config.yaml
head_dim: 64
d_mlp: 704
norm_place: "pre"
tie_embeddings: false
weight_decay: 0.076
decay_fraction: 0.903
seq_len: 128
MLP neurons of a small language model. Each row is named by its layer, matrix (gate and up: input weights; down: output weights) and neuron, and shows model dimensions 0-191. Each number is 500 + 40 x the weight over its row's rms, rounded and kept within 0 to 999. Numbers have three digits each. A neuron's up and down rows have the sign that makes its largest values positive.
Before each neuron's rows, "fires in" lists the words (lower case) most often at its 100 highest values on Wikipedia text that the model never trained on.

fires in: "in", "during", "after"
L6.gate469:478463443495537513459557490509507430476471551550511473491434495538484585485553521475485463449508536495518449490537499594464520520553507540500442526457513422554546423510551445518509469523505446500516503539515476503583550465430464459465513512506453495487497495445600571482466521537517567452621545515461429502554494493478508582510487490493442518432475462467440534535444451468487492469473533547578522482453397481522554375518567480467445479484507446505542478532569555473543524521515514485461481454436514419539547490525480483513479521524502483488509459536526475555513498518528467486
L6.up469:496489457590608559462525483533526478447502528522538513570464477496478403499475523513465511484418540457558506527476476480491439524522526445497485502458531564463585433512512482426533488496542511463575480488544496514588584464480531557500500527479434446492487504544511509481426483539476495454478530458486459472528462485539551512526530601460561508510561491498565479483437463507475485497540514420503490557483453491516492442405586443516482446506462543480499536559503500539541474508490479506487443481435527525519446562509446441466527444543570458525523471567481489469465410541469509436
L6.down469:487540559502476466473556486557579488488551561409497494495458474519519456470521464494584417542548518549556477503515534489527530492417493465494545488501511440501553442486529482491533457514512519451493486477520481445498515504447513477515558563523424459530506462570454458494401488571503495556568556525428439463491489517551551464518462547519498448470454464483511518484511488491503480512615556495485401495467533517496490419455609534535538474480520489442472576586491437474438470532479546522514433521502522539469531511528487527544485507525427493552459492453520513587497492508531479497

fires in: "had", "after", "have", "has", "without"
L3.gate127:461602539507481444502551464517561489478484555498490470480481570481527550509464429501487585477635530537477498480542517461554461539465478456485570503490466506517502438465462416456456476546550453505541532495562481420449529479486479475495527503485436535554501572597539515462510471437545503418518496449481512447565495530503492506414469463590551521459569444470490435488478534436472550498478481545571462449480501482507521530530514504471531492553504458532546544517522456470461537496515481515461477518526528513539565494460493477497507487507436495547542504497455506447468537506578466528
L3.up127:466557550511468485452471479556435563421515531538430542490520512496486464427549508493524455518524476459504458464517518431524521539515541455532497413478551583489510573563496473428431464459470527469541508479432559481523444494563442481429447480497500507498491455549473540495562439535546495505582564537538485490561509498470486520509581508441498486496566495433544500499501503568497431460482509456517484530515521473488467476518466476491481475552442477552463452506525564484433549547565494519453507568563559521455541489540367515537529545504478498551540531425493460409481490511496433496
L3.down127:498499474462467541475545474571560434513429541476540516530513518486484503515445503494538458499473545589504497539505538539498544497498527452471485490427478457527511491520418459541446560559492453465525544518486526454539510526464499462458594483505463541473500568483385541562532511540514557506478500522496517591455563474475500487482486480507563498493539531519488491503468552457432404504482502520496463518527440600504564425502539481568563531524476515508555514465527490519412517487495532442531530466471537544466557537485468467522499447544507493417493508530517408432519444479485498531

fires in: "had", "have", "having", "ministry", "critics", "has"
L3.gate186:496463527540500574538460509524508544572530465473480532576545547473478510498577446449506506462497442448469492453486526461526551483517485508561568501481491506552557522550510460460511489485504457540531500547457487526499463516568417470438493414485525513505434556468492555514582470500482567500525552536527501528562559523473506488451503525541462473541514504435559454483500460573530496532568490481537422520462532507535482479506424552564485562528501506466485516436546465522457511497530498472458509549532535450535433543465513565466523495544485515523459467545495553477526496481501546452
L3.up186:471515514421533534520484489535513499525494446492548489514506569473450516520549502457462452462561478521498462540529573431480525535510592458488557566513473490559514522502458444507506472503455488460456495560476499440578449475536478482484499471498544498453480531451467466496483475534532555473429524498487436524550508537521490466481509500472522441450471523465513504528479502547561454514501541437531460550530534531505503454484540441479590546527454474527459555509518455450438448504551434623443528522483462504467451479475567512455470500509507506492553583539483528490436476499430537465
L3.down186:483519518513467458455518404522464516508484536521433520576557498561487518449551484412565536497486489582468487485423480433519511479540442493491503434453508502460516495566537462555524460539495457511412511421473517447496515476519487492466492470460543521545511563482521494588564510458530543476509500544512494538520540578492435538508502504539443553518533482503491534518478450480560461509491522505499492502513536442461549451488523548553481517489476440545497528525556504512446519542399541445479481473534463435528501500487500484487520451493466535500519534480478542439484500473512429482

fires in: "all", "chief", "best", "most"
L4.gate560:512528505518559511506455477511491592510588507505572502456461497512477538523503449491432562467577567489463560519496474529520476528468512472500533527507486499517542514467565522558464475479517481577482550466463475462548478472476521598484505509411532561513519487556557499454472535427497579523471476527529461466493530499500558484416510498401499453543581539468475433488565463466512570538461487515515493550532509508461527480542518512473504451499532551445438436537469526506490478443531433471509485509478459486467456492561435471531501581474458518484552474535561555514533520578487475519
L4.up560:487532451432476496516538575492502445541479492523493491569416443558513485510525449469526534493526540504510496468528431550576528481530510486465505504554548510450532499498493562521506502502512500439480475482603534446526552527469506489480455541564516467527490451504472508556508448461480532540500497545455442527440523505528511487452500450430562583504467568531450471536480526427472446551422488486518484533487476495446518466582511497451508495437600481473517472495500560555509533474506429478370502575483479439512531522532456502467537530475452522502506447456486476489494479479505489555
L4.down560:518552519450532520461451543539511494495473549475560525496455445505563482493556529478467494505485523519513443483499464519475508522546494557463560449484486521496455484527523474463545467512519544509531550525547514478529531525482460524494458497556503553502533457456507548574491440541576523611479494553449527510521472475426586563505468552457530587526491497492533428505490451482465534510495490480504507514480518359528479476482435407484591546480522539443474544470530428489592429507537524568510514556488506447490481496395489493477512542507524431556453451528506471566567447483443467539

fires in: "career", "life", "time", "either", "professional", "work"
L2.gate522:474501509557447524531538525548547563447466514543490569493494576445521522528482510415546495494489462440509520510506558536550544546501537546445541504472526463493536535508518486517525479489416469436521523387512524540469511445545537477566501479491448540550557491498493506433577499527544532483506507527516475517526524489514558562499441452495435494388524492577536585518457481539528494434505490506557516498522532515498499486522500565511427547565486520523547612529510495485524495514477502461463444429557465435526468494469448513504466494533440553459476465482471536468485405547445523515
L2.up522:475486555456499531496510509529499445502515538555496443515539524470489455509529509499467447487465513522506489457506468485476490513482538531459572529541464513543412483484466508536515466514532549495495515464468477520473487497424457556611522417443512502480460503539453545495505515549515430458528456458477483439492517502472571517551504516529502527497513485486496466516476508588539489555571472500477507541461504531495578525466485561417475506546493553467505515501522477469420455569517419521618583496587494453513460504500453432523539558576442490613567535461495532510555501556444461472
L2.down522:511510480509491489480472508536449445437477446530489501488502526450504373545544438533516394529513545503519467517533533487430525496473504513479465504541524553486550467422497519497537503509521538563545400541477500503503489539484553437485552506494516418423477523477479494453521461397521507531448520487511484458524523510506456455510478455542458441552519487512471456504450492486466507485540581500508512481530568490522595513514488486533515399444542505487433463533441480487512486490571450462531519500542506569512546545526440459577546531429485502517457469469438445522508507519532476487

fires in: "an", "another", "analysis"
L6.gate56:539470534495546514490531491445520512497517456463629503425492536519504444522442495416489502407483539418489491476534530562532515496544422428480559434546516506485456533474546449483502558552473494470480528539449475539431492418547510459485449438469437450489530491413587534508505485470555464445480484529488468591440557491431474492434497497523525498547516483568505463520474483549499605513455521472592467599587463486496540532439517503474517486481515515472481497441534507513562481500479570546489501505497529426543492503452537458509488509535543476528534455505527518484503503493536519502
L6.up56:492492535501552531515508493476432526517548512508522520482452485429509382533476489497454580512544561469535497506558481533553489493486448461475491504544478499509432499471438489446459495507492460536520463489559464479437420487467514526538484385474536502515501500487558536502552510458478574490475445496529490527427536541492546485530515453495441535517489401503457527521400482457561524526526514493494577541546451471458556535518513541491425509500463431476432497460614523553526452448464521462486465466468451443473502474504573472429536522548495491510467460534469501547512536447440516500
L6.down56:555476505509503488474537481528538508477468523433495513551474535475484504517466495427494452485451510444481498434470426530484451498521511432419538466487498462501500523553496484442541506498520481483489537503483425550529518422514512490494489461490537523490514442484495564534490564509510449462487493469478463638530454548535519498533510552532539572603481456513504548544392493462486513591524501564521500574537486509515492494515576478464536558434551471482431460461529517463511482539432520425494524479487518551511503460521493493520452492527545492412492433497494499558452564530580471498

fires in: "an", "another", "one"
L6.gate369:488591459472478515498576454478496500499564575454495493506476486513467447549509565555524486479491458481567504469537535565511417422536543543513503509498507503509491582518530485482384544513510482461513520488484506443494485480510494451504430417414514468512488508534551537480518495476568529482574531488513444541418558568502519506481548474549543566517470493570497506528480552481497508598532550438494460416528520501485513502489506475498483492484450493510431519516513516480502456454519489481592548538455526587473549454558457437484513494566446562448560443548426451517538495482418464498
L6.up369:446519524497453600485512504477478508500526562528526502457538448470479438461576501465503483527471493476506556537437442517476479510455445505505516481476493536540571476504466528467434511519488453452562455487493427519455501554594546480464529420424523518551626521418569462505472500497476506517478534499483495491449476543419543460460458506502387484505456502469496495487466500550551525504489508466456532559556484444462500608457472505514482541507521491441437546432531550515524469574515501471492547498512588428498522489516519477525521461457519453524477481502484520423489512468503491469
L6.down369:551500513491514479460497527479496539522470511467517475481543575472517479530513547560518437480463437452457505468452503526561486530447463461439565560457556520497435392472511487558492452515505519467477550536475428464481441496554562509511523450491530573529441492449462553500458587390474543516444494469493411495483483491508466469547476408531514574535523504581501556528430496532529481512538510481518543613562575464456512527445484519534592501471537542535526530521471510530523407559486510449498509511583471447466501434525491508627500489473507524489456507530525508479528501489516464449

fires in: "over", "under", "from", "overall"
L4.gate9:564515505511493497464499498559511549489482552550470442468494463598523534508563514526447480461458462472530546451526496500498564500507516548483400468435496480476583535488573484556504452465548457514497452515509484469535554454540437464494498414464467492493500487481502512468556438487566487500483461539542451496609476518526552539491544539496551490529480462524539533493534452457512532508499512470520464556517480572488448443572423450532593527484467474524423512536552491515531447487529518477553480492490549465561502492508521441538486539508521473452489504474567540541449494530382534555
L4.up9:470512464419535542488578489505445439524485394449476590571511474480503541511493515520492528495487451485530475490446498531423478443440490555499610551411563543481471500530578512522460473558490487559558464483491589486519556487486446563548508504513566499559499546500552466476537501559589471522510550484420504488525522518433516494518458487444499430480503550464486476491445471493466538545551449525516467531491491503470453503451431501512465476482490535437481477474439485552477531437488536461615534471477539491535458535531472469515508517524523460500453529557509536509526495529489540570
L4.down9:472529479510483530501455477459526485508442481569537512541552490440504516536455524533511505571546422422533474580519457538550509437515472501487498530497480497533453497525389491464472478492592472525533463493447446550491508552503569468469465500451422456495462528482528457479524510549504477541586513486532401530453464547440542507542497451499457559531569477477492452500498463543531490472506495554553483418522422447546476513471542456537555558457567484514511476515508564522501496472465545503483499478479565541491476464415450515585510530546508562517427450470498490514476513460523490449

fires in: "president", "significant", "station", "museum", "son", "commander"
L2.gate554:578588546465553496523499478537467385530542557444447463534430505509533588472458527574510469478437584523542493541499514562500476455513384511541479501506467473466538501517507497490475480493511487480555463478463480440487490482477509549476463524471478454499427505475508524435510506473458518486526591500501550501551550450487475559505504499499445550405465482529478502491461473452522509512545506541497483495556559463499496567471526496501474479499495474497486494528500500541479522461434555494577525480487483518505515483493481533521478516465504491552503513498610436523480529557481593506
L2.up554:541467497507517473540544436455432419510466524462496548473496443531543523591539492445485553506457452542525552478482468492513464454475483426543524481501462514528546461520535459531492513485521498497521522562507502500502523553497467447511549505494503431464487445534517461603553526446515540514513515394487540472570489445486540541412479472490490504502452502540599541547546421467607480493455459519462512523518525422503501493512495588487429579483484483491546431446497436495533519467482511483568499426409473529506611534519509524502510548474502506501507460543489573493465509460500515455
L2.down554:517577629477489558586447555512543568600528520485520523543478479458523526509502530478451498526512510491529506538479538498503566534482542489515535551455540445407537474473591467544461501456471563525538493518481482497472477544503545509438548454556504475422519518507507498544640527505462491494574535494505522475462544545490444527502451594449526527467530476509495448457496442449485491508544534540464494465469514522499440518497530514495492515426524584472508537544498507517495522527510451466486438528454550493515431482559462469493559453469471414473486491428500471487481507461519511572

fires in: "song", "player", "music", "running"
L4.gate674:466532504557471484483526498548484541550461464536478448460538479426407476455501471536486500577525531417524466444478463536446494477424562433513453493513520518488563481512536428496502427514431464423545554539524471512462417445488509502476538482486504482568488567544563477560457494452486481483464423466561480548514557502517517463443480491584530445524497458434514532582480472511548476485544416497455489467462532428513504495528443513501440582492528480443522448465531489459532484429489495530463549518433524475519536484496492495498491409527452505554499470516447412490464468423499478538
L4.up674:456509470536458550533458518536529529440534570520563568467530558514494459521536507503481457564544485506528502557535543524489481570596453532535549531443507499491512532522523415434490457488471420499515465482517525542453473538516583524572469460527429466550558536471525454399506419432498535474515522503439489487498513503536478498477498401523429448534451544467469553475485462459530414534544530506576490515496487435520491522489434454523551566575523561471481570559530486476467461483500556532519488507508565423475492501503528502480494486503448540491517435499499412469483500445559518501
L4.down674:450488509484550474498522561468532508504434513573439528481481463521530453500547494475467489534530440506538517583536514573484499471501500491484471478515528530482490481499474502515400487551575497499514471465478512561484505510526556536531527493483455481503548506499534441515480514515532495469513435504537532459604515544548472448440488548462513509560523557467567526454486429498510481531498548514521502507534470452477566573497432491482582498510496558541476601443478485574433487504469443480542583492509549510473531376458483419493509515467463552580536402449530452542429508508484474529

fires in: "their", "of", "most", "who", "whose", "himself"
L4.gate277:522535501426590463518459487446421525446502544493495526517468464498508581499419502502453608463543470531499521506458519524442458593533441513495462463546512500482431454556501489454541551515431472452541481472469441478502472525445591504486510556476498521546457568454505520469543467449532496614494465502520544493497491531559528527538520541579520425506505505544562507517484409519495480466498493562530470515466564518586445491469464506532449479501495467505431487457516409573560461518559519527543448486518454503479491522520465490487532464417498457462525532505480492485465521482478441465
L4.up277:526523507441496539489467488498451584536487471467491495514549591535539481505423546531465571504544460492472565581523501478484492513471445515485554470554575477466464515541554567484542462468493446454491517528520555459515549459454504500477440589520481500530457459526569584488496518513502435442502558515525417519484561515525436504526475517427516511515520541496497463516486445552514518485491454496519491602454477513589439523481537530551521513536516482522482511482533485422497452560493481505520473513508473539467482499489510431510576503476519565510537453529526574461590466479510490519
L4.down277:487498491525492456536480531542515487515497512505437523519554444515458496521503487536477465440478469476536489532435502576537486443490472517589544449583534441472552463499382572467461569548503506507495494482529488498458440472531431489443503495436450495548543461484499510410474426460509459536512548509480474539452519483514521481517569457491470447419523568554541456481455517447568463464425519481419484464501491486498458526589494460465504454389496532479484499435533491493418495491476483535424470494451501529550508519551508436516508459512468471549498458486488535476533487589511570470

fires in: "out", "day", "ministry", "assistant", "administration", "duties"
L2.gate439:455484447463451552447371505516512478467466490513494452492482452504442490450482514489475564550462523501514528476475520567518474504522545535472534465416543427433534493517498586485534465462590545447513514483464577437529496519466493555485482536463449455461440503456491514530501466559535499459438463469456560552479469427452585499500462510469479497486445556461411559467521513479553436498512563511485552494533504494478388539533477473453474434443504552491540431502475496518496492575499461499557543525518445429505456519449519499556496449473470477474520430512520502524500496501497510532
L2.up439:519505512508499458454502460477441456453520474435518486497514425545512473443499517493492537517524588513486498449497493504508519501585515472531478466487498571496523527476440536536478509493533534484501495528456440454457534495405505510436435538500456432467427541424493493482465458595527474515496542491482523508448446505454525461503526502369522500504487528558579480507451534522468472494513534481518514510537460458489469477526567452548543471490503471506516456479437501487413536554421554487516426487472519499552534432406567463538477516463530483548562454574519454510546527501559506537
L2.down439:479521479551493574507450522435595483505419543536481450507547515513481476570464466542547478516480456432500480477490517510544471535505406548421543563507450447512522511449560439524439540431554506557517535519550510516462458470493424535517524552480503503610471497509434443520530553514480507504518469497492550520575475457567501483536502445562405540550508521502464559528438509469540508493514457554482520498520571528543417475487470519495473518454411530506515430533469488486543514485538538493488532513463436522529478545489469541553548466588488534543486542523429473522548552524434483505

fires in: "france", "british", "states", "england", "italy", "colorado"
L3.gate169:435452508471448491467505405534499519477546525427487515510512525445546516512499477459540519464468541531574559544557487474452491495535454467510459515447449419540506522526479517458449435486602559481560469522466524522536522473515512510490463515452495528476554486516552572565467480438480460507424522545591473496459546554509463474557489462506525511505545476517471466553475529559494556454453456456481503437499566429492476532565525498456563482524482480524465496549499522509466471446558479433541488535523508432529513497421506503414505451463472502462541527487526430553558551550458519429
L3.up169:471424534436514466470494465500502532538511468446500468540516460506551526464541577455524506536431480538547511518465488513419497509529498492569441583523487578461503522525539498433424489522551549524582499435462444486538504504504471440456453503503524544476546532453588535499514544428469418544451510507502517490493487503468448503563481485512531492475505457461493421515507451516480474562493473459462482533507454489442507486533522533465544508475536463435452465463549361505455585530484536389520479566501509476441463459517546505557498528478513593471510552506503505480632508514531490474
L3.down169:508516511541534467475479479460529482534483420483518426545610528442479512497470440468530490495495492493474516463552478491454465563527543477543436430523482517442487569455436522421461442519545532489509444487485522526516558541567403464450495544518528504516491484434471551501490530538432521482484489433514500475416487495505481559504444426510378532520507501476429487502572466498469507469465428426472452552459540413536544494462503540518551535555556500523516491494538463475480545510473507544461530515516480511496504505475482482486489536543517466548498543527560452493532481476493482601

fires in: "such", "one", "which", "children", "hindi", "hindu"
L3.gate689:516474484554390457412566512567517523525452491474434530506485442458527438463466462432493509497483413577500480499504529520467469486466482471540460457544452490521501486476497485472441509503516507460546470500485506496514603473549587424549481405551464436470507518583420565529510543491494511584449520462463425514487491484469476553484481498511517496475440583478550482469546539503551472514524546503527479558476484493482540571466486524491429515523547493532553430465483582477496497522568458530494514440522428420466449499539463493444505471537508534508416466412476471435521451442471529522
L3.up689:537429535543453496483519525524497475526528515492496529500554563490536543543532445563527512572486566491538594512459477499440558513503452549494478525591514469492521462566513533564551411449493545491502550533530463484464514454488495455519493430536448488563484548469549506509518591410572504542504467514473500530556533460506502534474482483481458463447526406510482513473465518540508555574472527545539522507503511496583448510500483473610536474523438518495493449453534467524476521500494515514462535473527505540445491494496457485465579544481442483484524490569528473450480519422520484448
L3.down689:496460513531438539562506428455556532502460523464469527525494455568471521532480473553596513514448469521579525513523488564509526582452550537502466471538551502485434472513548473440415514497508526505531491497556438442487509470528466507459526495482456455560415493566490469516492490404485483515453532493517486534444455494507495486445523544511414466519521511545489491457432538581527492466482516540569510505505558485516548422485421465515438522535496494433521511469494534532479554498535589484563526480542483460506470496522514434463515467546515574533426442533528556541447505426507538525

fires in: "her", "him", "himself"
L2.gate19:553431476449546464524533520508503584506499508553455513440494531443485523456528475551486512566525476529469460525450519582491527472500466516476510427487546527454466454541445499435489459555528503500517511490461545445491493503534526550511508492423522458546421478546550516463526502497497563500497527484528478453480504449524539480565522515616509537472436529506488488498464553528498478509496544570480460518476520545512460515434539475501456504530499468547453459503574471545431467547518513590560525446557592417451537565501507530496497500512514517567470448437535478497524452495484571508
L2.up19:542505477528460529472564422503453525521562520447506497475579502505581459456392457489514531521435505517465419492571451495510504540469550520501499471475462449466472472555535536529497546449559532511498475509505434466491451492532541442465500409483511528489478504543477432497477406457517450536505469488452498453457484582466546491476512527483565462561538496514479537522480517452488470461456499520488486499457459405464476571479446433453492471484468481479542580430470543539502589527457426432536539533482547513502470479509504490516481484466520460520499564490525549500468476530568506547
L2.down19:527474433512497572433517444472569508570537550515533504488481529504446489487440504474502480498508500567526480442565466500576476475561471492473506517555478493497449457611463501460504517471521502514530442465406505549443455550544524523565479546554497538507499470539442484510446503527517487526442553530574442514461554442523456472540482545551450465495525482549541530540453524454495519500482531487526506564508480415451456483511520495461434476529498470487496518530550527604527514575507488442550538562494438499451433520474505485480431476505551413524513499481535469530553451463445511536

fires in: "genus", "award", "awards", "actor", "museum"
L2.gate158:529528514505425443545435554449479493476498500500457396552520495531498550453508562489484546466526498523486506462505532529499449483601535478507522446483505485552497540478447469551520462468463519558504488562428529500453503572560533495485512486506547465524616519466556534512531471526500504538483537481438524529462539502522455539531492445486515390473528426514508415570494456558491441482477458510498554497487505528528491439506474555435546535501490480549516427525434475492471515441513408449428499461531486486387524525571511569498558521521498519484498513530472569508476571491451545544
L2.up158:519460554488454462510508489510450491450480451472527465468495544544478434517543489526521542514506518478475522471453516553500487535432591461560520407533467517510491553478488509539499592515430463506531431542505455450398524589492580519512471542545585469537518521496500515460462446501446515565535504482446517504543540489474453514504484420481539390451450547495470471495581503500516402481458499490511569541494497493517510468523538508527480468420489466551486464492512488553499454495505431486529516534549479520538535537430468507492502561518509490500544533467606528576446576513575517541
L2.down158:563431560576491458560483494463498493403454521537468463495434496391501509623501513442546507562537520524538474493450475487527466481506483462474537493536483480507465535494464476496440544538433510548498442521475496520548482497515544491471501507510494478525510530448585542530572519445511510499491480414560500482531537619531488599584505517527481528526479482512540535540486452504506434449446513533458537498475478454470520403540462487505471558511502501525538497452482556497460515515530383525489502536497585516532563473564500509455510535543463442487531496508550488482525566465545466477

fires in: "her", "period", "came", "synonyms", "him"
L4.gate605:478472549467546469503518446469547440484538521555472481467494426503489510523507487412500519547510557515517547534533526537495520439529556539442520513528460505475490430537499560489437532529430509481462452548475510538483532493519517502534500547461557453468562498583539517498474570512555511480419501508503526540523577544529517469541557539538558488454502606581527531462424465509524522534558499478526571494489486447528537441550547457476517493427539520410565444526543433534506496511458504497503488474514522478422500525511516591471477503452527524511526552479499535528544412480437478504
L4.up605:496551410487523481497530547540510476479500504525550549487514502554535514472521460504498431520535576522476583496475561553499521502498505536542476490514487483423492551504437565523508508553502468543396458498485428577553559470548516436494460438502544392486486578476479447505553451516528452496484428500527533501458512554448508520491503548533462519546500514481531528572498442590460470487497564487525499447458504468498477456437546464494440461470486523427532531513532495498564542557430497498483483513518506504464458494528453523557516427464496505511559473553429515486463507482522458496
L4.down605:445508508540462571502473535576556482591520551493493471483443526488456518474509488461456492501493489438443512466540516529565557492535549539587481545485473459467479511499542546434568497463480498578448483452493478525520489466480501433554491468523545525513416446487473477555511561477532468465499511486485609511458506439525467562473550567491554532544402383453515485488493482477516566536421480535557529504513541477488606501479510488477504412435514475486465517539529507440542520419474512442508553487460552469528496485500509532519480498514615539530559489529497460461531521519452429514

fires in: "over", "overall", "around", "but", "bomb", "obtained"
L4.gate564:503622515520531452534538547503460481549500502541526415545440460530473481529480492563459434574413469459532457507469500501525500457477464493437511510440506459524438544525547478505469478502519484491497446455498455521525575549513526441424488492555513502559530480512487556437458464500507474447510440528426529492497462457495506447524475515488457522560582500451464575496543550511506457559493549544563533447495537565531451504437459460450507484433469498460454516519410472515436515481564500488470470547537433446432532540496490520483544527500501438421507477477470496495514448506377494454
L4.up564:564523518517494525524521507554503428572468517527489427463467535539410524464534540492509487440450478457485499484519476499548543445444467505440495548476560486472505594491517502587542551468509519539559502430446540520529468553436432467540471518469567519516565462525514532453521456547546524461480408517536440519540500442509505454511512473499479487526478466486463528447480533520524566519554485502485572480473480501494541463512483507561504503510484473520545446438478446574483449517491466594512471501492466432539491474599438454484503540490470423489548516521529443548509504510471564391
L4.down564:527497520491564503496473545586483426541570479456494476482373556474483557473581514512522416524505479528534432520592501554472534480520427548582427434559468486513561472451525455463535477504567449535475505483463506493453476502428588514532472467489492505513529444539479451466495493565486490416531511531538447534506443532450532432506526513508475561496567493514529509539495487599479516454543478427515492439515478524486503498471554510514495533436523446522533462466557523529521566449465500498510568440504529532564489547441503451473508466518457477510505459512451507457524522489523535494

fires in: "received", "him", "seven", "include", "obtained"
L2.gate437:506505447505506440506419498480517485490494564410539489482586509452516513507521543479417447526496497425512545531555553530508479540534505487468470485457477516503468437434525460511463491559499484466523484497479475451516574527533504443500512465546463406477471498470559568514538454470453523492482559482466528509525548510440514460523540495594561527496445465478431505460392490465399521458457529504478427511496467459467499492479574507514483564497472521476528509537559528486457469553543509454525493442525468519437477477499488468481475526534510524431524468519514511477505427513500516483
L2.up437:499503489561568530495475515496565454503554558521483497461561531534440402439502562475474500513504524525509510478503489574482481451487585501505519471462507510548471519496523582538469540454508549562471456458443466506449474570489475511563498440509559500566552537493479500526556507452522439476526505538543524551480554486641552487511503501580539493459503430529478489529474529530486564493462484458516478576516527561463540460494497512477621497449505578516555473458508424560530461503580615463555553516556470501483517498508549457521540522532501551483591467456477546563608444508507511524
L2.down437:484512478513484467538522490520475507518545503530511492494450461488501410473468484437551528493488520495529490482422485570472498455481547463564485533519463555461561514492457504493523461537559503470498511489523597569554552438540511474462504499499549541503520510475516428455510512447489479446480453497573433495447508482469536552485397542470497498511494489552532512516568508472464480510469551520514566507444522450462598456445511524540560484523504522576461541516507596503428494461511473535526515461505497474546516483592528443500507446516579495543564498498498480531543481412571456551

fires in: "over", "out", "along", "down"
L2.gate312:416520508461538470452548461543473564496515555520502507555482500520531441519453482476528402461505516438484501478532500487509457459523430484600516562448523538497449499471520506578491511494489569501544457564513558526495506512510506467443463471516446573562517453409591544496513485537513512461426475489507487570517531456496416529513477579450597509423434481480531528415572516536470548474588497490519489512549534532497499532534465451467508504533467492408527468505469554565466532470501497506563534458516579511505541465537526453536481439499515560546504478448506502532472518541523516503
L2.up312:466482508481597505431633524507465537489491512422432487497493470507501473583472450497568475543504531478503582522590482511495479487546502496537566552457498521505510494522492482547509460471468521470531447467579497584470562473552438544473472502449508540533463507539557497529506506497548440429435436503487470576540520396459420535483439463477510454435474542491540543449491525500522502439548534574572517465530503499518457570576508476436560473537420470457535488517534526561510483458561573509521506452509566515522534521433557437439464476550493508466540467533444421529522486476479522475
L2.down312:461547496503486480466591499547577467593434495463476453494491491430512478522490518444545474493438555432423542450586534507519435435506479575554562550439455484556536495467563530517538517410577525495503497426555482553500583433501527510431508518535440452504533474528518530462498473505524492494474483468491510544528507463443507527572496455436473524514540540489597563489514451486495498500503529572561490504421553445532472519491540489523526502518462497487513459510457485530546501494488565539493495448500595473551561429419585499505468510561542442482486465553434523497510484484471520488

fires in: "an", "another"
L6.gate114:460479535526528507495561439501493536419532460422494523439535464425472420466504469552464467460525434516535528478494524498534473514507445569494535440486469465484535503534513476532499542496529539526564558533566494496455571535502602501464436482535467417523476525506530563506521491553485430558487480529546490544512431514475629509416444556494423533507461465485478540499460501530526494502502512513488503513501431456505518586555427504504473570567546520532501474510557586539471533508483572503515540475541504433491460560478465510520501481476550512487444538464527559520456528505459501525
L6.up114:540548459398512564443507515441418460462500514565496554492455479486499502509589465500466522525543447482513517460532505451534498520482554514496536499554548476540411589572463526559510512550577556523436479514488493524489479514508407501433486524442466542525470472432460456566545500499475423503542536470429440481527463482458559501450571449552494491543484567469453479503511539484539453481487503559552552507485491485545556494492465488487518472519539441524477501488503537501473469552500476503458489497483538557462453549548510496526506503539473468494482479489453505455530487475528490523
L6.down114:447501450492544494514502469518482531492472475498539453430533485480503478519517504555439454551483537487518521568484529556495496465465555477532498472453515428523551591495470467531557504549561533516498480471450449507596426537514458484495517549476495447488435515463566455491450550447466462509432564404499484501509481490541428450549595552553432516574493548448546393489517444476471496494398519548571452481552458485482517443563457510462523523518519511482463569462528474593501529470499515474417489532526464478511542496515518477549468428463540486519516534574470516583468541532507514562

fires in: "ii", "viii", "iii", "i", "vii", "v"
L6.gate28:558491398513517494480447405441531525535488496537496525448504460528533514491478522495528509495439479442487488554542526454487531497463551441495477522488548420421515497474528527432515430509469523504492506446499497469445483507506508577541478648537395530535430513503493526513479550501391471464508453482447485555449525514510453566499473514511487571513475524515481576485504462477495502572538440524502489535476543572490502447547510469484483527425440507521516479445533449549515432517521494508473512563471507413485468415493579502500562548494526506539533447450519504467570539517530551459
L6.up28:468563464479505444454550471533557520521445503537563549555530453508570497484425519574444514556456485570511494513532491566519539533459528470468528462572476472524450524471542435478506500487464507517506463502488554569469503537514511514524452583518481512512554546540558511489520449531501544570504478514495541540427475544486474524500490489485534496448461530474502508415557507452464482506571516539536531566543527501470465448541463573550528575480455558453442466444493572477569504523528504526500581477481501458444508484579432513492496501525515518527527545459525381522510489444461509503
L6.down28:461445487502531482465542492514450512566505538554450508540537442551537525495516468504456363505464542562471561542520484466485552571486542500527514520470511516471479513530491506497525517543533553493531511448449614522488504509474464510539498530546515566461499544472480491580535553476546533603538498458509462492568449526492560527547582511468480444473448452489477464572559492439545565474536501564498659510532559504467431489467456496515482538538473493442505482531463462526447585476451493538432523508507460519423561474523542490516430494542580513485544535478507471532535469486488535441